MLP neurons of a small language model. Each row is named by its layer, matrix (down: output weights) and neuron, and shows model dimensions 128-255. Each number is 500 + 40 x the weight over its row's rms, rounded and kept within 0 to 999. Numbers have three digits each. A neuron's up and down rows have the sign that makes its largest values positive.
A block is one neuron, or neurons of one layer that tend to fire together. Before each block is what it responds to, as a language model described it from the Wikipedia text at the highest values.

Periods closing a sentence, often fused to a word end or after a proper name or date (Coast., Ital-y., 1983).); also mid-word fragments like capac-ity.
L3.down21:531432560460519501498466458475481441466420522527469443416538444483514507438438466521435493494401510444470498497513550517480538540505436516530487474489501480452541421473475506498511503596504437470481578404540532481409488488526510506495554541499440534582430524509548486500537496504538526515572525496572543496447479493515495516479519531527411477478543505476512458465499446475463573510455
L3.down219:549498536519433532500472483441499536515445546490542460532534491497527488496537526500565472504515491479573550502512491495550463535423522472543490477488526468497560526530446550529571454503557502481486501519531496513446549467513523492486499475476500546566529542515568493487531493526497528535522513534535526520475539570472464464457497544473511465580499469606438515490486563518524504553485
L3.down431:572479496527505480456492369515526517511495463533504518518498465481431488467444525536520546486472524565526554491488520554447540521467545516521536526597511484493505526455401521459465478508434509497537473514567485480535493534549494522529479489486470529481484502479515464478523501512457494452527556551473458480430489523545568468512489536492511502510518542525497463526540459509453520560426
L3.down583:526501517540423478436462452560554553529513483515491480505469502480473529493517511455533512450478583525506507425529501537516539451477522480469453437546423573445549557434513529403506580506454461518555503471479455481521515560541496544381543476467493559564517521484485447546500493504474517503527402544559456500499560515613520458534522451475466473505442526496524516544570535525514559489494

Word fragments split inside a word, mostly an r after a lone consonant piece, as in b-r-idge, b-r-illiant, c-r-ime, f-r-ame.
L3.down71:542522520573499544460438509450464516540481562478484526525498461500486465525502425533487418476489480417467505559483442532549434462415459526476522552520543488441449451437540485521501476518531467468504563505522520481522456553527466541459575497495491505462536463527530494500540548527566482499451540490553566473472484450481534532489452573501514495555398551483542441527539437490521574497532
L3.down328:497474511591512472552611481481353575522456510548527462485510491500510504524448452466580532498521449565564476498520509521453550467482537501493554497466542487501455513517469512479504501526515517509498469461472557531594567484480464566503504466534533484461569510478474496405443525466436450502459512468510464424552473436448517512491548439541482570558358435472499552519531435537454452507495
L3.down339:441559442531528398503490514499420434532528434526493505520574445538512437564473501512458535523524503496531500568452529492490503441563490466535509539443543531529567471499498487476493536521517473611562525509506491426467457586496473504501545496548546436544487472484502489496475499556478551559487561509488445425409439419537543461455490470542461496513537481523554527495487539554567507502521
L3.down603:514474439534457545427467495518460458513528501503529489430532454518451502523418521535466510527467545573502448516496441528434518455488576540496495539463495415487476460602442509474520492564498458379473397548482540524527486553519413595420488503520535533513530541469490575480489536505538538504478511456600492508523491466474493504498511480469509489522466482475508494539494464461510494472475

Short pieces at or near the start of a split word whose rest comes next, like sh in shown, k in kept, ub in S-ub-urban.
L3.down30:502449590462473473514436507530419505474492583515496575515560431526535494461513490539482450448438524448536490502470486511437499454480559485531509521529487539533594546525470557503525502507501501530571466510507541526476485542534521492536492420554587528500465578432430530501449509533441508507462495534489443502460542481537520517487495499500482507420509553577544457507506494499529516457557
L3.down160:524574406554522465468488494454460452473476487472630481556494459459436560506541537467506534526554479489541428514497595475571536512460533532478480486528420483486498587484505548464482532537487509478555560481488521530508472533496526450493490497510502417400551577493477490513473424505509511477440470460433520451513472451489471462415496491498494469491465497543513497560449522494504501545481
L3.down322:486520476536510483487492490471545494480532538463477462565422429471440494499560459493568532473551524442490550465559521518529485490504523517456514481512483567518583468490522538451546520522577489522521456482498572538477531513488495464494537498453500583468490529543514488542579523525449473469464510465457391527519544572510505531514584537452467458423500480474605474515452401454536434499488
L3.down671:484448466496507495543526529486399534429482501498429469457476472448496482523458529539470492439494454526517540555503461506479478467490489536485508430445543493503493469529496395549488449538470498478499519425551507561504519506373510492654475510467541511521476459415532505494489430501532516424504485517560438498506486504422517524493542478504447468560583512441580508464481452576498522481523

Short subword pieces that finish a word split across tokens, especially "al" as in Global, Bengal, Royal, Naval, plus Scot-t-ish, Tur-k-ey.
L7.down153:542529574542472517553505551458534490531492529540499506505544580518542500505470532511542474448482485522546533563514461498522476503526592476480475529458529455553474449508461472548562499529464615423527547548486474511475517455561487411558444476436445498451481565485619454510459498503573538488464536537512433539452506466474509505487494531550497559447467484468496479510544484489518450480492
L7.down415:559549544513521471500465443479507527498497479484570532492442527462504507424470467520514444448512439514552451516478539498419462524544532380418520509470523530504480478417510497554516540562451481532543524495509509437506463516486529509544544495459511415519504459489494509509477501506488465498458511511522524497575477506487526462513495513450550497515451528429541557467518475574490472478494
L7.down589:548502493582447485416456484457489492499513447512516516482512590500550527490461469470484522504546448487541451502558509473512556509466597422513486511492475500527412452486496533405547541536520542443546490507446504478467474502495513493452433441441506547491505477473486491513454432544502449507492467500489495475453475520491504488496440473487561458494482590486536484449515537481500489471473
L7.down662:484501456446475504482503501462466536483530561455506422431506530472456496450452514488466520472504453459521510477522466583563526467522568467502478542498550460537431549501409512533500449456459507493563532514495521586520497430453408483465398539457558542471432517496511505549467574487502563485482495577523503512509488490514506535470431472460484577465514454568465438508487492555470455489491

A lone "w" or "W" token split off at the start of a word, as in w+est, w+ith, w+inter, w+riters, mostly after "the".
L7.down107:532428539557486547484538548461486462509484555462517438474524526507515501543549501482537497497455561538503574483435544474490587523449476490523492462524503506497448511482513520522427411520409517506501473506499391507454534531522512501513444484574482501507511455506517479548442524440518542478470625548527521501378507475523495497440492441468481471519515505451511416494497462550525504551502
L7.down167:491522509544517508526553431504419508473533485487481564493522501460575456453530562445536493404480503524415474525481546463501525523505497560423396481544545590507484505523457423494563464465553462519550494481517547494500492501506490566527487477487541445541480473550429471501476449493523543526499509552497496501457492505530500546505463447454518487440471556411526497496509519533466516450538
L7.down284:481525547508522453464467496446503513559527505426531469541488507487504484458540488496512545536515475519519513393517542452480548480492428514457490439528532557524508503521524414494459467506501532648463545583519514476463515526491443507487530419523515479496536525486429421521543500545516516586482571556532518466486550503547482452486483538487470481540555476456481524507486535486500498508448
L7.down671:514500611543483515510441531457373494484485538514534523492485562495545467507476478537444500468466515530545499464531521534478488497508510487522492424492562476497498441457493542498492508452471454486516482548475513483495562504430525526452492495534526445554570545557519462514550521486507520481502505552435495499510458504524541503487529490474471501486510581434552501431460456453559442515507

Word-piece endings that finish a split word, mostly "al" in "Total" at table-row starts, plus Viet-n-amese, Can-ad-a, loc-al.
L3.down300:531556475454478503480554457499536532480478542510560412512498580566513485526534464515535473444510449563537483518524494492512524441489514498509469456580485582529478507467470604454458482549480542593543478470514525540474412521603450470415478445491568531495519508515525489526494490485489528453493551467487495453500459518460407458539491498491461485477531483534484478492487563537503529497457
L3.down476:541521454483484539517547465512566456393470459465496495529518497417484481515582414519522490523472506539513435477499522534465503468525526397501477485513590530495519438521459526459521449506464535484532470523514560442483493519503424558494527588480525537464491427436545543553529471439475470486482498538457459485450507498506565468507480498535498484498478441476464508441559446535556488473533
L3.down646:487525497541509474503463490518527491498530489443448503546519501390456502491543517446474596455502517537488471568427455574476552402474498526452489505488525543426515482491507479478472424509513515461548423505479500487545478512520506564464522523522586475442528504513442405440567501461573498526550552576535525492478449461478506482505480538458466545490497434522556602455451525475454583503540
L3.down651:466563459499447465427521535472471472489534502531517502551577595534490595479516501581476512516471568573470530465549464452441484478561433539502507425515453513469475505530497456490515535548585502485507506504472517526493528542482542447467525353493445493507463441497556443422529547477454504515472556559466461486474531487451474506485511536449479472497522464489553503555459494525544534530458

Short word-ending pieces that complete a word split into subword tokens, such as fe|es, fe|ed|back, renam|ed, and also capital I starting a word.
L4.down114:464477462524522518461491510535520489494498477511491531520488472506482503542502408505478501531519587468568497511462557590461500493484481439502565451546449494493445507457448490455474494505495534438507466506538527486469454495462517471518532459525536446449524534477472481475482495438486531511488495545495479513451457463489478489511537470499463519507521522562515562498450483527466455544517

The token in or In, either as the preposition or as the first piece of a capitalized word, e.g. In 2005, played in, International, Inc, Interstate.
L4.down32:513489498450502452512513430492492537553503471389449410463470485502514541511510562505583451492517552541471474468398556522489419454516524541464526488489477517517464518502485577494534555576507526526516464435491557544430471561489484464556475502421549547532466487481492542441466472522427529507531434504518533481591465505495518503471484456475575476564475444511480533482444544512530504496459

Word-internal pieces after a split first letter or two, strongest for "il" in "until" before a year, also f-rom, th-rough, d-uring, t-ime, m-ilitary.
L3.down202:488454514461451451446483499495413555598519520550456471508449481583446523565553469567501465471622564492473466472469465500529441402529525483522498496543510512492553556496443526496474460515482480482486487449476558491468508474481525489498482511417512495520511527495504423462548490486554491490472497515564578499471458432512462586507427491524499509520523510551558527551522532470480471494492
L3.down430:486533549506533477419528451442493499474531487490441518451468459445577458502495490465550507489467477465504516466389447468513482537412500530459515519529481467490442550445480462566455445503510503526507505446541488464425474532472431507454465482500559510496481446506429481473465509480513530456454520492499522468510556492471418509549511479409578516535452555616529479535461485470496537526470
L3.down552:582450520544476560470569456553507537497509488467504422490528582498548464451518566516482484504554528533518463498413478551501482550510481465478533507542476583455430529469484514480511481527517526425498510502428465511485526468461438489463503500473491491509503532539491510561503517542478523461509484482483509458452433533499456540471513474463427483530552534560497451449543493477496580483494
L3.down647:503476486486456493533499476600490468531489500528551454507497506435537589547561468487518536450446538550505584505454479530463440603509462514519459518524462555502514549549527587473481490553482491498506545473512480563522468482498479475512503492460453462442528437470557499579460511518454470441469576466515478528509515555528495526514508488464489519525546483483497487544503475450450483576482

Word-continuation pieces completing common words after a short stem, such as succ-ess, conc-ern, bec-ame, add-ition, plus the pronoun it used as an object or subject.
L4.down586:548545525496548468532459468561533461493477489558457514478511474484568574510532493604486543447443516527362513543451456522447528487479413469565451493482511542543570477518406448488422543488462506516462483484449485491461388459446475529414485491460532558516494441539483473534449518515530477556535465459485465475452463482517502499473501590580481507471575463436496555452567470496535478507502

Closing "==" of Wikipedia section headings such as "== Ecology ==", "==Species==" and "== History =="; more weakly, "be" after can or to, and "ay" in Malaysia or May.
L4.down64:515510524464454457498487470457520567402555551531506489551467434511547516501435490446520475529544524454536525548479454476443492539458486464552461491593463469500518505481512465501574467540510455472520502508544484504448513493570594497487530523510531558448457500458528530524496517510430501426457444553472544509483524476531500438555456448476538499500423459599516497531525525495510545491499

Second piece of a word split after its first letter or syllable, usually opening a line or sentence (F-or, T-o, A-f-rica, tour-n-ament); also sentence-initial "In" before years and pipes in table headers.
L7.down217:497519488589544519482512410542487509508528468425421361505489476490435560494517538441469506494555541439485524509483487566448516523466499484554553566569507494534509538522507456467532513556430521536498536525481542521552552528477448476481519413500505484510418561551485530494482498547510545495490476472509440491452546488511454471580510508551459485436498480464451428481505426465494456537502
L7.down487:508488480546552481505479483564520474514509461465566409478524506419507446555473510503441510467509551640519442464445414580518509490530485495453487519502513480500523504506497556431511492509515501449505548556501540476527504491547514498551502504449406424530490511603553521552521494451535521499547482483484534510505487550532510471505482459411453453552484469480492513491466503517497478494577
L7.down501:514482533526478493459491523566466482471537524453512492448489542423519522577468560501535490489538465495540506538507488521531501475456499453506519459498480533547480504484518539492549489461491469464551502475498543463520506503363423494505542434551551421567542405390456528485500593592537520468541557496471492583488419432504483471509480535589514477495541526447495474548532480432525472494564
L7.down651:542504534612510542539543553580526545471519456460509575520526528494544435506490468452425487447428555522479509444559499533495530525510487446453448516427512537513493491478498502551587389486453494512554489544441496583514486567480528520492496507468525537480450485480507387535476522534478588485531514548576506442448500474530557522499566489453474579491499527473500452517559509528400474447517

Short subword pieces inside split words (ic, i, ian, om, le as in elasticity, Moynihan, Serbian, women), plus the whole word American.
L3.down129:471438543500511474528425530545519567503480594528501507493489505500430570448469527529522465501454512448464480498587518581471475468441544461479578542505491477409509449552497489475541407513479526450560562511539461525549484499579512478530488530496524475495454552524525533461471435558464545502471445473483503510473573475494541573497489459505438510523475496506549477495524499508407507476496
L3.down344:472514423459470432449498469468466456550421496589398523484508500501524541546490548474493489476507559483464561589466479553488530473494479507524501549480544480513457548554444505482428484491467498489561530476480518505442452554499467529445494527505520488491543491502513509482500514541533538561449444498560527553527480494514519458488453496596440528507565394516471587503514536485476535550483
L3.down382:531497505507473580500473490460487480478490501467498464513511478561466522517497480437587460490488536475523474576457500497509609526488507582535510494539512559496459455538544497479457527514427425531475529462491484536510579528552534534413447555494429491508522511490537566488525540526509509469502457495510482521430574470528496542547491489510437471475509521567497480526532572452427476436505
L3.down688:463467488439441548466502470586478446512544485494511552449565481522505534525512521488513468426519582513569530458495540568587534541512522523562498498531450466512484503517560527463509471547504440486533501529473485591473490488496515511498438481550480522480467501542519437488477456492472535534481583523474501524540551465520503469533549514452467517538534569550603503493442510506543448505480

Word-piece fragments right after a short prefix piece, mid-word, especially ect in protect, connect, detect, and f in profit, defeated, indefinite.
L4.down251:505461491503476515540528523475420479546490502425518424464585525542542534459492554512548517469553541476491521418445456506460469505444431514480483470477530556470494477523583505487520531547428509562496513476510532451504457509491437510461540480459482473554543441520489523545575485468509515533505476492485462561550492446479514460524497468542490512490480390444552461471466482498488534504558

Closing equals signs (== or ===) that end Wikipedia section and subsection headings such as ===Main===, ==Awards==, ===Club===; occasionally mid-word pieces.
L7.down108:503543492532519503475549546487540567459479454559532502518458456491463527556444535503460484553566447554476516503458494551508529511549453531449482514531529495503543501461537458452486488505506516527474568531469394500568519468508420511557520487552479463528455505499540439437523482502474448407510476542538451481537474562513513496509487527539511474493547523460526552520526481518453482552500
L7.down373:481523465513501485489534393570474533501559544574495599470526579530412551486524488459485476571568444515488527515533467482499511452499490559498492467498499464541491545497516497512492506497466518443478504532512401547559548420495457497399464575590561447512511515498517438480481498483520491437556553464474524452496476524470486506577566437487470439521526507548547496466474577506542510561539
L7.down419:516475502524521515429511515508529524476467507448426485487403439504483506511509483575539482468423529489449457513467561501447504509522450451530470475509471464418566470497565505462493421512456585482524483567515502513534508486514471552489554520566526463485461513474425475525502469515425554486546483510490559524531563500565530502489504551521519482470513506509515554482453550512565465586421
L7.down544:547545528474497490418581474440485541498468511504460516519500571538432487587549460493482485501497530513491476544446575441570627485481496456532469464503546494468563450542528499597498485499448510493501460591500563526565547518530493488473463487549457497536462546543433506531534566490484527490509576462485525537483526559453529535565439484492590489478514483524494496543549444462464458519461

Final word pieces that turn a split stem into an adjective, such as -ic, -ian, -al, -ary, -ant: histor|ic, Belarus|ian, reg|ional.
L7.down33:459546572544460508538453482539463502466458497477565558474511496499498418543530456465465486545488449450451499523586508497452428428592496512435482446463486498537507442569498497449518598450450431555486541455478497522570495476442511485429531489564502560449516495486490450502469474484496521457482595453500526504555616506492591479471515569484543545492486520566512523435486548434458449496462
L7.down210:466458509460529538469510483486551467513448530540472559526539560512450545531477492480558488501520505522481480439496447515458580451550485544483541492484473516567427498496461440470450483512425516564496481444519582480476554439511598548382526530534551538470496523506484496484531577521572584458477546467524497455540553542463512461449512457460520511521539501452506548467465559434535515510441
L7.down406:520505533473536478470449467541539529563529518414526438479488534481530511490537471501513497587567461451582503497490524558446525502521528532507522503544507482504534481490508477430542494537530473487575551419465474504577486413463545503525537541449456522509485397548484601493488405489495519482500509471520489467507533497448493514465476514463529595472488547417469494545491487484396558517516
L7.down513:487516494491564496550464496539471523564566515459595445437486445469504458568511446502460555613511429483525421469462571585486514488509507580549514476536512450544544431500448488490511527512472486520543544453491516537509500464462482509515498469546487501506489468550517506485519526526536523535510510421481523532491486506493483494528472518461504549453481467554530513447452531572404544535468

Final inflection pieces (-es, -e, -ed, -ing) that finish a split transitive verb just before its object, e.g. includ|es, describ|ed, us|es, m|ade.
L7.down259:463469492558433489534537516559508511465520500515472433442475436546432506465594530510532494497517419505518470530491495593452543482533517514472465471510485494507454513530580562514488483441461495479552565484521455448493493546428502453522548460480524573492506517529497503532557563478509530503459452486468525486490581524555544505522518512556543557507496551438514569528405459505422487544464
L7.down359:614505524510479532517440441477460486530471546540472509463507596550524541499518577564508522426480506464475495491490487470542485520569531540586453522470518485510607555515508493473476524502508484485502461560505526534438546543466528519465535511515555508510501491529512405468569468492483523512443501484568430532456455517457514584470545502514558530504536484517506464450487418439445487543417
L7.down440:506588567526453541522527440496454573470441490459484525475512547469543414495578463491515530483448502531471465492518494546426468489489434504491488432475449504544487485460559507482484559503520534447525514502587508486509472522525535543508504514509494521514571494510544495524549556530471408484509510477405536495514504482466520464474517456515507499512537514474541568557498450554438551531560
L7.down592:517493535444437506504475504484505479452501492380521557529512476489463526549434570523613508482516462608507531580513462555525564537584556478512560537470509516496520492526557563504461512546538451541510409471498522476442500503547556459514538559461590487438485478465420440498515520473498473500537451515449539511522519494525485506509444524503496527486495551459540480553468461541470532533482

Short consonant fragments right after a prefix piece in words split into many pieces, such as ex-pr-essed, pro-gr-am, con-c-entrates, feat-ur-ed.
L7.down145:469498526541502482525503464504432437471520482493482568529470559538515555515514538506475454491533525497514490510541534468450485523519543484450536462494464512538410552526471466516452468499513521469505517504505504509538488484510539559432529492556432515498509458480490438528478500521525456493507552460594505515429552543446474503482486488564484456484483509481441502558571494452549422483534
L7.down219:503544549527506475477483461576550508492502535468490447513525481464556442502449461560495496521542538466467542560497558484487525485506582468537580465482490499519552496516471491509520547517486454575530510528519440401533444427507558511493516462508538563541522526525473497502447442521479555529443426467577461465481560505501516410505528444489540505483513485499534414504563546487431472509548
L7.down318:511568557521574425421545503503425593495500497426496477498489426473521507586561515477469494532506436484586473450531513523449494484449491435445448435519557475547574475530513505526451476549488490561459543491479511451563486443513523482483568502480523474544505448506444490470515506502613484481428447448480449455481553454563476469517474465570443452529498500511415460522555481524516510481543
L7.down430:458500502545508533493523441522382538439462617447484549476563448550427501484588468472439466544532521509431580518526496489539460453491477517463481487516542559519448517506559507472483475513418452481563536537474529420480463500462498507411529557420529515482516534451462534550526496480502444513458464520539483611543509517449513438460502524499522460550427513490457428521466540383460490575492

First pieces of words, mostly verbs, right after a subject name or comma, such as w (wrote, won, wife, well), has, had, includ.
L4.down352:540493451474538460479504465506447514492482519531531494502567492426549533462501544530445471475500453552439487512521543489485504495581488502615470506519439555529466477544404492478505535445522507512521476534538515514413544522499504525510508473423581522508566514527505458404556551507470515452505495542484522480524468532567561495537458505411529508481453506512600422500495476494558551546466

Inner word pieces of capitalized words and names (Roy-al Navy, G-overn-ment, A-ust-ralia), plus " of" inside institution names like Department of State.
L4.down39:504522504527471460513464526471537546537478470502510467481504506529490487542547520504532528489458478468515570554554562488503487524410458500460542507467497508470481435516500455497441554533466515515504421556499539429460447430465455500513477431499412524497567451591537521517534434463530498503518519459412524497456553462540499525443510517493519518515523470494537487547516490507479552457586

Suffix tokens that finish a word split into several pieces, such as -ical in educational/historical, -ment in environment, -est in earliest/restaurant, -ual in individual.
L4.down530:524518494574502542543530545582474512528463449496542511410484517490473456490466475483494579521538461491466521489438514551524550479488473561515558579503537453469535487508477455452520563473478499443495496538493580410490514556453501501488532479534458568573482552561479542533511485497480468474456403537570468496516530506500514536506537525499460538442591530507464531504495533589488484483512

Word-ending subword pieces right after a split stem, especially -ing, -in, -ough, as in call|ing, car|ing, b|ough|t, Sp|in, and occasionally " as".
L3.down4:605531552476522507475490473475550423524485418501531505543516519506502516572566463496540556569528472521459441600495481472513540500495459497460517409502405586487481521524473495554434539541489479511497483550472448494513573460566503478410560490468449540454483469506552549518531469435470431459463485457510519486500553539443474453499554463487433529526483484505472435485561489497488539477525
L3.down95:517386511523474474486475501563523581523530543509464457556475494422443538467487455478528571418554593516448491529456492476508461514532486501559452437515451433474563554541516520474489541539433483493544398523536564494409483502496533489552484548504517542519505464483528471517499468555467449438486593548500558516523494385507468518547518545489510486500510504463516528501524495433444487520495
L3.down163:484521549555540561447500509524504395533495494486486434504469525527463480494491511448469540513546552441545400539534446495465499571537453533595538436463458518497535493539463443479495509538527534403512449532569476550415514490462448535526448472494506500462545438514521430511490485483451430478523463537449572448523467484445532517485504478445523507502504467425566572453520519553534546491510
L3.down622:487431521489450501503454469528494504445423521517470447470541561501455478476499507471528524549486448503524518473363514492455481521500480511466518457465514562513483512491485494516459521589478425542524466593484491537462539454456541554519492420478514553448501486468503483541469493569466550437477639487526516473548562469506460508474513526487510597474490489450489602501501524485462453441484

Second word-piece completing a word split after one or two letters, strongest for "ave" in g-ave (gave); also m-ade, sh-own, rele-ased, G-B.
L3.down227:484454503406489499519440409548552538525498439544444431546563540483472467545511423473500506458479545473504503484466513518494438539529544403500501517503477471486516418479504487525488459490441519466582500497447528530546534522523481475557545490493483479512518442531480520413536525570450528461463594481482424544508498407547494499549524536486462558536499581525504582505499475434445519492565
L3.down345:464591538476389502513497518486491537496556496472511486458528495516510460473506482464527521528567489484537543527489546437510525552471504455441402519464422539515488498457557431565504524485463504446495511517432532446541497530437538547543525503450462495498517534498527393534536478484545528479444432473451515603510465512502504467581508469526461433506491506555565459515505463498474478423497
L3.down397:523491478473554480489455429490488488474426544502499482441453525530514504474505514533493449554540518511532451436489547490431468531491540468556473496492454514555545458479507578522400532466474482449540411443481415481479548468519492480540564568495480446489601511498483512481506550498505522539540500486565479569538517458465473511522454509552510522510507544435519539512481477510497562456538
L3.down574:562493464582489510457476521479469564523522584486519443485574453489479463555468516520517512446484490566507461507478503538590518545510524490493474491463560518400562494492428537481504489515492505520474420484538510490483463554527521481525503490514461507485530493527502581421537444533481454483487528527508494459479529499573512501460434484493462550577486486565487445479540527484495410534540

Middle word-piece tokens inside split words, strongest on ing in Washington, also bec-ome/ame, bus-in-ess, k-ind, th-in-king.
L7.down184:445463480488505488473441426512539495524524460532540490521480513420457535526458549526422555462524440481501538482517489537542467505468475500441580522482442498558493581508512525509486521490529437469435511472449564440510498504449535467498554510499545489463545458516554514517452588505464485554477517577430495550502463529553476496482463513524511508512511481508480438554480487573551456476470
L7.down291:560521475551531510488534511532556553541529507563481497493459467441451502436596509493521533505504510467496567486432441497417547496537517534427540592529513495542463496469466454500561550515473494482475562499502568537566489445483509552530536446549507463500519548554504500500507494437486531552474608554501526493502480538478509535502464493517474509525401524525446537452509445562584461480488
L7.down392:540444450429495489496476462435509520511500520492495451587523521501530552520455458522533489554561452480500550519460535486540446469484517503491505510519499445567563558481575458467506515497484524439443519477490514521441495553532478506550509500534469506438498523447540451467537454488484494484544526667483467473469463442538445560489518471537484488514515497530517511578466525552560443466575
L7.down444:479448493545500511487484563482469549504442495457496502489525569465461512526451474492549496568461561501532467458490562508525547554566499524455471429483528488558512478457449510487583529500480503453465456489592502492506543519509494520496518549542544484518512466537422495473498488466474515534482531508581433452473471505487545540523488461488461508481567551479562523533466466490506477520504